From a checkpoint of a small transformer trained on Wikipedia: no biases in attention or MLP.
MLP neurons of a small language model. Each row is named by its layer, matrix (up: input weights) and neuron, and shows model dimensions 16-143. Each number is 500 + 40 x the weight over its row's rms, rounded and kept within 0 to 999. Numbers have three digits each.
Before each neuron's rows, "fires after" lists the tokens most often just before its 100 highest values on Wikipedia text that the model never trained on.

fires after: "| ", "(", "M", ". ", "in ", "'"
L10.up413:490545536547482496434416505518478483450498532545511516570462510530497462537425547529547537523436513500507521527478480558499475509495451502472579490523528508453506446493444478463520597503504502522464531499472576552482476472536538526479471439477542412487500470479418479508490475465456528507415471483406476512463596495472537539458474505538488550482533437546505528502558500546570599551576

fires after: "T", "t", "h", "to ", "} ", "p"
L10.up360:444555483549549498427461495583535511488501518536482436468548410504527539533515475541483464496481443441479481452489509545537513508511527518447507447567504489496455506437494459506509478523519529503542398477489525534514555562621544537518508447518471556516487515464474492562548419457483533469485460445441527511494498569526496402500496505477556501467479531498445445525593558536517549491529

fires after: "==", "===", "|", ".", "resp"
L4.up365:513480498472496611477487503557572483491530552510587531517470491491507509475548457522512494491534578506542466487550484478500486497491473548519519456460497437532430601510472493487505529542483495458461573406493551488425509466546502516459472466468530579487447481487519418462490479437475530416570498566466525514443536466537449516473500520480510443510464468477556447573472452474514488455447

fires after: "\n\n", "m", "p", "s", "M", "T"
L2.up12:418553581526506460580535537554524459554437557479451497525543521463465467498562544526488465491458424523492458466532508506529551572486512546546580491470507512488503503528486464548490494464540532508442422494426526504513479467463479531468509516491504454584446563553561466505473501460400445459471519482481494523525495533566478432548471520541531483469455517499508534607515468465506484454564

fires after: "p", "C", "P", "c", "d"
L11.up144:509519475469495511531479502553514488551438499504440530451544504559493517481456469487499459516517456471471450509469503507515490456500479440431500482470507422499564452414524530477477493455539524465537442534578566489476507533486496561475538481523529489537463601466454484576480518450563608535571468462461407491478490545454511533552485498540453554556514542489504453474515518549513490460510

fires after: "in ", "M", "L", "H", "of ", "os "
L8.up100:446544463497479588453545468522517499465517490485489473500472496539495514524433562504441491543401405464457495543458491509482534412529543452473500433478496461501490469429442477503586494522448457518505512506473497472486513438476558494546503498507437449480455441475463592480539512426470513545466509517516474476508430550428477528510556520516555513506466513538525508487484534520519478565564

fires after: "in ", "In ", "May ", "–"
L11.up241:471595418536524545519449514468527508492500476496427551425462453496418453526460511454555524516478541483465443470514484515507506576494535465533551447514517534549459427523444443440447493501484476470601513494494512504512502505443432501516472539507484616425500475447513478479534478544508467519436475510474522426514507512503436536467507482544528507443462553487498443499483570512465478524493

fires after: "\n\n", "| ", "the "
L2.up446:511556503494486459466482525479505507447528480438534462446485525509553457570413447471455544470483472545464500515524592471452502551480444494466513464450496463513488482481458564476514503460461547445507482413481419530502529453475463534511586506466528475550493577428479487514510549487522571521467490459527480471499563444523505486463453509539464493483544525491463503481468485512480417568517

fires after: "s", "t", "T", "Ar"
L8.up377:507493419514568475483537520497500492510434503467456469468499439516487524568530501556491379485529494523454562454543536495474458524510490478428474501580582476464541477498506509518454512494454526454483424427540481584513595483474476521515532423515466480508505583501496468517561505511503519481440504464499529505566487481476486520523524473510563480556414493552492478434466471555538407475402

fires after: "M", "m", "in", "wom", "s", "c"
L4.up551:514536489515477508494517527465518484490510542453483508498549468415491467506454482429539445515480511448541455530525484474507557554491566596581513470487501459539490437459497469540514524467534453479423501452473529424511519503555599476480516480511534436502528622534485485467466504538507530530526508486499427490451456482503501468535514503467535537484471546507509489513506552463486401486479

fires after: "B", "T", "C", "b", "St"
L8.up717:492518583433523493500406499483475538540502449560483539478539529519523496459516506476554443516531503460489561494488563470423502540506505546471552510495507462462569529538445485474486396518523486522539492490538484480530507435479484480470543447462495517466510483481511489496485554536486544481475468563459492552525433530448468490477465554549485485574479471542482463531557468497584495465522

fires after: "|", ".", "\n\n", ")"
L2.up866:505481399484468530489439518470493519531455515434579451504449422477548427547526444495540529546492498429453429537453498479501529490510494448415475503569460571535484457492418487529492521474520514581429549482518438541486489499516454504540463473506502451570575458435544510529384401495529486442510510497477538496471542465523481479558494487531495388512534479503509524496529503571505452539526

fires after: "in ", "born ", "for ", "on ", "| ", "ed "
L5.up304:483488429517499557525500453552492524508420472520585508453477506480488513536524458493490584527526475508526470542503487438532493544393482539506529512463518473518468570491512498498431473599461460442466486563565550490472497480534469573495386530526537531530495517474467485433515495492502542482456510554463441492430546512530501490551536447460513508441528475559546479470507511485542530478613

fires after: ".", "|", ". "
L6.up611:524542455455490510489420486464553551549531519437453554520451518468567424597463504460462526565521432543451422559515570504546467523548463450456494541513564456522470474519485553492448451461463501609526529496450489494570511492518573594488457512520527541499446506434473488526497467415489468518512469523425485492506492423476511479497450580548485412546555438511520521496494476502500539543531

fires after: "J", "| ", "H", ", ", "; "
L5.up532:425471485530478540544460494497479537480555532539440497510498484477488552554446478515500537551488515466466564566487488510489477519484589530437462486478473506485514482549513577569411576497525539438505471449496549566417441546494558494458495555534494496511470544516479505512488459532521482548493537460553468505461545479473451589547497488472456467450451501499515482555468533477591500477511

fires after: "| ", ", ", "the ", "in ", "+"
L2.up653:520430486515482581518497497511508459517457432491510546429433437475473522542533484503470460493446481439469536504487480500433469489453531535422541573524526546451519502500504446489545454529478514463477482502531609514480458485484467501415438493515572567439434535518595502473481481495451519473497503493553523505447540486505520515441505523452545508463565577487503454526541499580505443475533

fires after: "0 ", "+", "| ", "."
L4.up787:508557490517514520431514480491498536545459480498477538492573529464496434506439546509499541451482502469525471517503555497433473485510459515515467534468530470436514379444479508422556487545492486468461431532552529407539455498526531541518517519496509538477491533506479489515598513519506464490536489494503446582477529526490474487573485482518460528492562541432552446419506539467497578489589

fires after: ", ", "| ", "and ", "z", "to "
L10.up267:436565494574518498471492581537585531447513599486474443530465402493467494436467475475525506496489499504501494504537471539413525510385498560482440506522467501515462443493498486496536492514533561476500511519529484541495508570549536495420503513469518472501514476466471501545576464507541526495535490511545522522498504404522539529433544501507455497531390496508474531461475463500509475463552

fires after: "(", ") ", "- ", "the ", "| "
L5.up606:460485400516410506491514600481513503519390506486450533487517522485479424581504448472512503511530545502453482506478527498554576499553464434491563469491547480501571513460504476460551510505525525450519548486446554512524555516440528482540516522439538459507448454489502518564481530433516470512415509474509460500523543505496495580525562529470452450512485409515533500462495472422518482472462

fires after: "C", "(", "c", "ic"
L10.up561:482470423476504471576443456529403540515417561542477502536532567468543472473530458476466514486477550494494494494507491503459571555500526477469443500535451505570555493500442443539551488500576479466465501492498385540454513485504568489523588443525488493473492509519509568504549538494436557500484497537533505501446519503472501542446510500474537488486480542555484530477495483540472496511432

fires after: ".", "|", "=="
L8.up228:546477465509495551429512487513487572558527507480506496531478494521528417525480513475487471428538508511479450491448501488490450463568491548478534536519534504518438494546489484550451525534477484674487510552461466563580530481563459555485499532468470492480464518453484500548438519505484475452554536461469458448422464503503436483525501596496459540564568458514461488500480509511514474455501

fires after: "T", "t", "on ", "| ", "\n\n", "On "
L10.up274:451608369520517512477458550448537498513480537501437469489485526497561547543536466574440455505536507542522485529464548609512497533484486408540507495492570563484552465457506530468489505486568468495498505514501452540459568534540501454506525521556537584502505415524563497557564503478438506462538467463455460481536490551473524482489486512465475466459429515505488446547538512535508511501475

fires after: "in ", "18", "I", "–", "to "
L10.up626:471523488520511475523479522555530525449486454519510542452419479415456470506508528534535519515482496549453566492437506570488474495506562541487566551502484524466518551515461471458493440504478499509476487471495466523461483451461495545468523388522454570447521502506476511441450480496556582567541501518523456515473525439548417507512563422539443513449482459488431475521458538529450475511590

fires after: "| ", ", ", "- ", "H", "("
L11.up860:512448384507448461413470519518409459488514391537530522506507457527552507504486508421454444479525525532540508512453513501542448495561532511437491495485521562516459499452537447531557532442527487473521521481470450510515511509530485526517554537599532454456527435471489524527449546549486404485452601505541492531590468521506450547461578511509485523511534507538526465466466463452484502462481

fires after: "\n", "eded ", "il", "\n\n"
L2.up236:503533455484463492513536432482436482494541537471447519485501473463524457556483545527459527490437507490519516519497512559498455503460517517486543473553528495479489566504459466529516475441461521440547483468484560538458486482462486604513556485483532579480562536549555475580461490549591545444526547526525436504455572450529488469449443480424511553491426438416516481536445440502526474480455

fires after: "==", "===", "re", "pr"
L6.up142:474500517525520501506418512484485488498468528492492519450468518479492514521520491484509532521451508591558533562528463440503536478526518542555544539535488457566501559472474517455579482514449541555469517457434506510472558493578452502526445475548537505512437444485504521551517457441540459515464444550472452548487493480498511457522441503522500456540535546455533492489498523520424497492471

fires after: "c", "C", "in"
L10.up68:434449492541427463493431483481463483509554494483543517494555502485554541440475433490485554567478545491540459490551558451587502512462499546531464495500503435478528486530459445461573446505515526489514565513463480473527511498576523528523567561539519582470521510562491525494510539414456574441468483467421505564503474511427467492511528578495528440500550445578543478522484500502519429421532

fires after: "| ", "v", "oc"
L11.up283:470537489532490538550510526496453477556427533539482560518521484609510527535531478400481501457476527424504522453511533497504449518524452458474555526519458450517549511545475399506507432475474547491496514457470494534513593484461446495462540449524432518425517545544565502456538480548496573419438516450485526529441514481461577528516427515418453490416523496502527481485469506514539558529487

fires after: "B", "M", "P", "K", "| "
L5.up523:549482422424542570486437428480513505460488515512530508434420427528515455477469552499551476505451539498551516498507479480511499502474482540473491497509444466466533469481442502492458439494430427525592499471493517488475505481558481540445547472539547458576448513490445574511492489528459507508481486511508478526484478499534499627478534506532532539543475477531502503467429540594549492537507

fires after: "\n", "\n\n", ")", "i", "|"
L4.up269:489503457465421492495506544531508497503574416481367496564531452529541452499491487561550499491522443466446428516543443451460438526467542574462490507522542546525530485447517501513462534481484491489503506462542531541454453457501484544510502518534562527530487456511508536476517500516537482465454504500577493443510543460520496504508538447440465510479504459482441402555517500508513528526431

fires after: "\n", "\n\n", "- ", "s"
L2.up25:455487492452550486433525468552492512503507536541458488484493428550459493547522503496356560505562447489471497523474540434514506521459484493514454540470433505577521507551455520559470494469483520490481509494568558541432586472445506533480560520534473488525488497574518439515449487501478509508507500513614455451476518446578436499486504514508519586461482493550505587561464482471539512434460

fires after: "D", "M", "R", "P", "S", "m"
L8.up304:545449469501504462569549553477491520584499513518490469501464471486481454524504514497497526467474487600528508525497509448509531396496500496463514578562549560555438562470494518521510513427500466479455505470456529565467563565553530600451499500530501509473492524493523510521498484456462513469517455542457506525438464463533547492537493483525434486486538580540467528426428517472491471526525

fires after: "H", "C", "e", "s ", "his ", "the"
L8.up465:505515527492474458561409544466579485561460553572442461477525469499499475507458478520524486551499516521472489518508534490498467474494478540433471438527601433424557521473472422454488484525488548457494495520450502500515516426491496474405481458469442551519479521481497498549496542544487455496506482479450473506441480536506503474584490570486483490521558554562505481478414546450519436482506

fires after: "at ", "U", "i", "I", "ful", "iti"
L5.up635:476504545562538513483561473509492533541449518568437522528526471522492489540517509545495548503559510483474497524472469493512472531497480481531512481519564562407461484547550433464528555496574519507573472443530495485529505451455605515545571532490499457502529549490523517510511477360518513448425514406549474448487475503474476488518529519429465478560523483512442467425493502484507594478555

fires after: "| ", "p", "S"
L10.up288:571488509462491487499503541502520503535498476502520530499465518595511489529517469427494451424473526492506477509555531574411488438429445491488564530499544472435487429462477556449391461507502490495451424509495527576491482459491473567517556482521501491494466566408530515487600507547437559514509441469468455545487471514540512507529513465507457485453480533449570499490574503512515539469499

fires after: "P", "p", "B", "sp", "pr", "Pr"
L5.up19:497479419509481510488504450552585498500563493488489587433486441528576563472527562499481518470518516510567586524549500542527511528468515488556593460504462510591444512418504453484467471475479473476459502352524541409473539497452493548465442483465531510513445576529483545568471476424600449474503518507501505532518492545510488525502497530493488512472464478554523455536442493582527501510466

fires after: "| ", "C", "c", "M", "\n"
L11.up728:498520443486543492526448566533461547479462526511515441507535509566518520419517498493504488531491519515521522579509520493515453538548466494519568426511515548451496529426486462477525582465659574495566509419564543462512531462491433520515522458526481506524477456509540470505496576481420428489490484533546466480445521564478497449461523536505596466532518504543479503526454509553532511567469

fires after: "V", "% ", "P", "D", "B", "N"
L4.up154:450483431511482469605555485525499517491496462533509490522515533486468528459459440500500418489513523532509570464479507584494506435534495489503482531535512509552460547497484428504513479416491559555479478450508487553461566529496531523487541515408494549485481479424515444572477484498519548515478560503516509492473427493525468523530543492582473503453465495412498522548484467469530493545486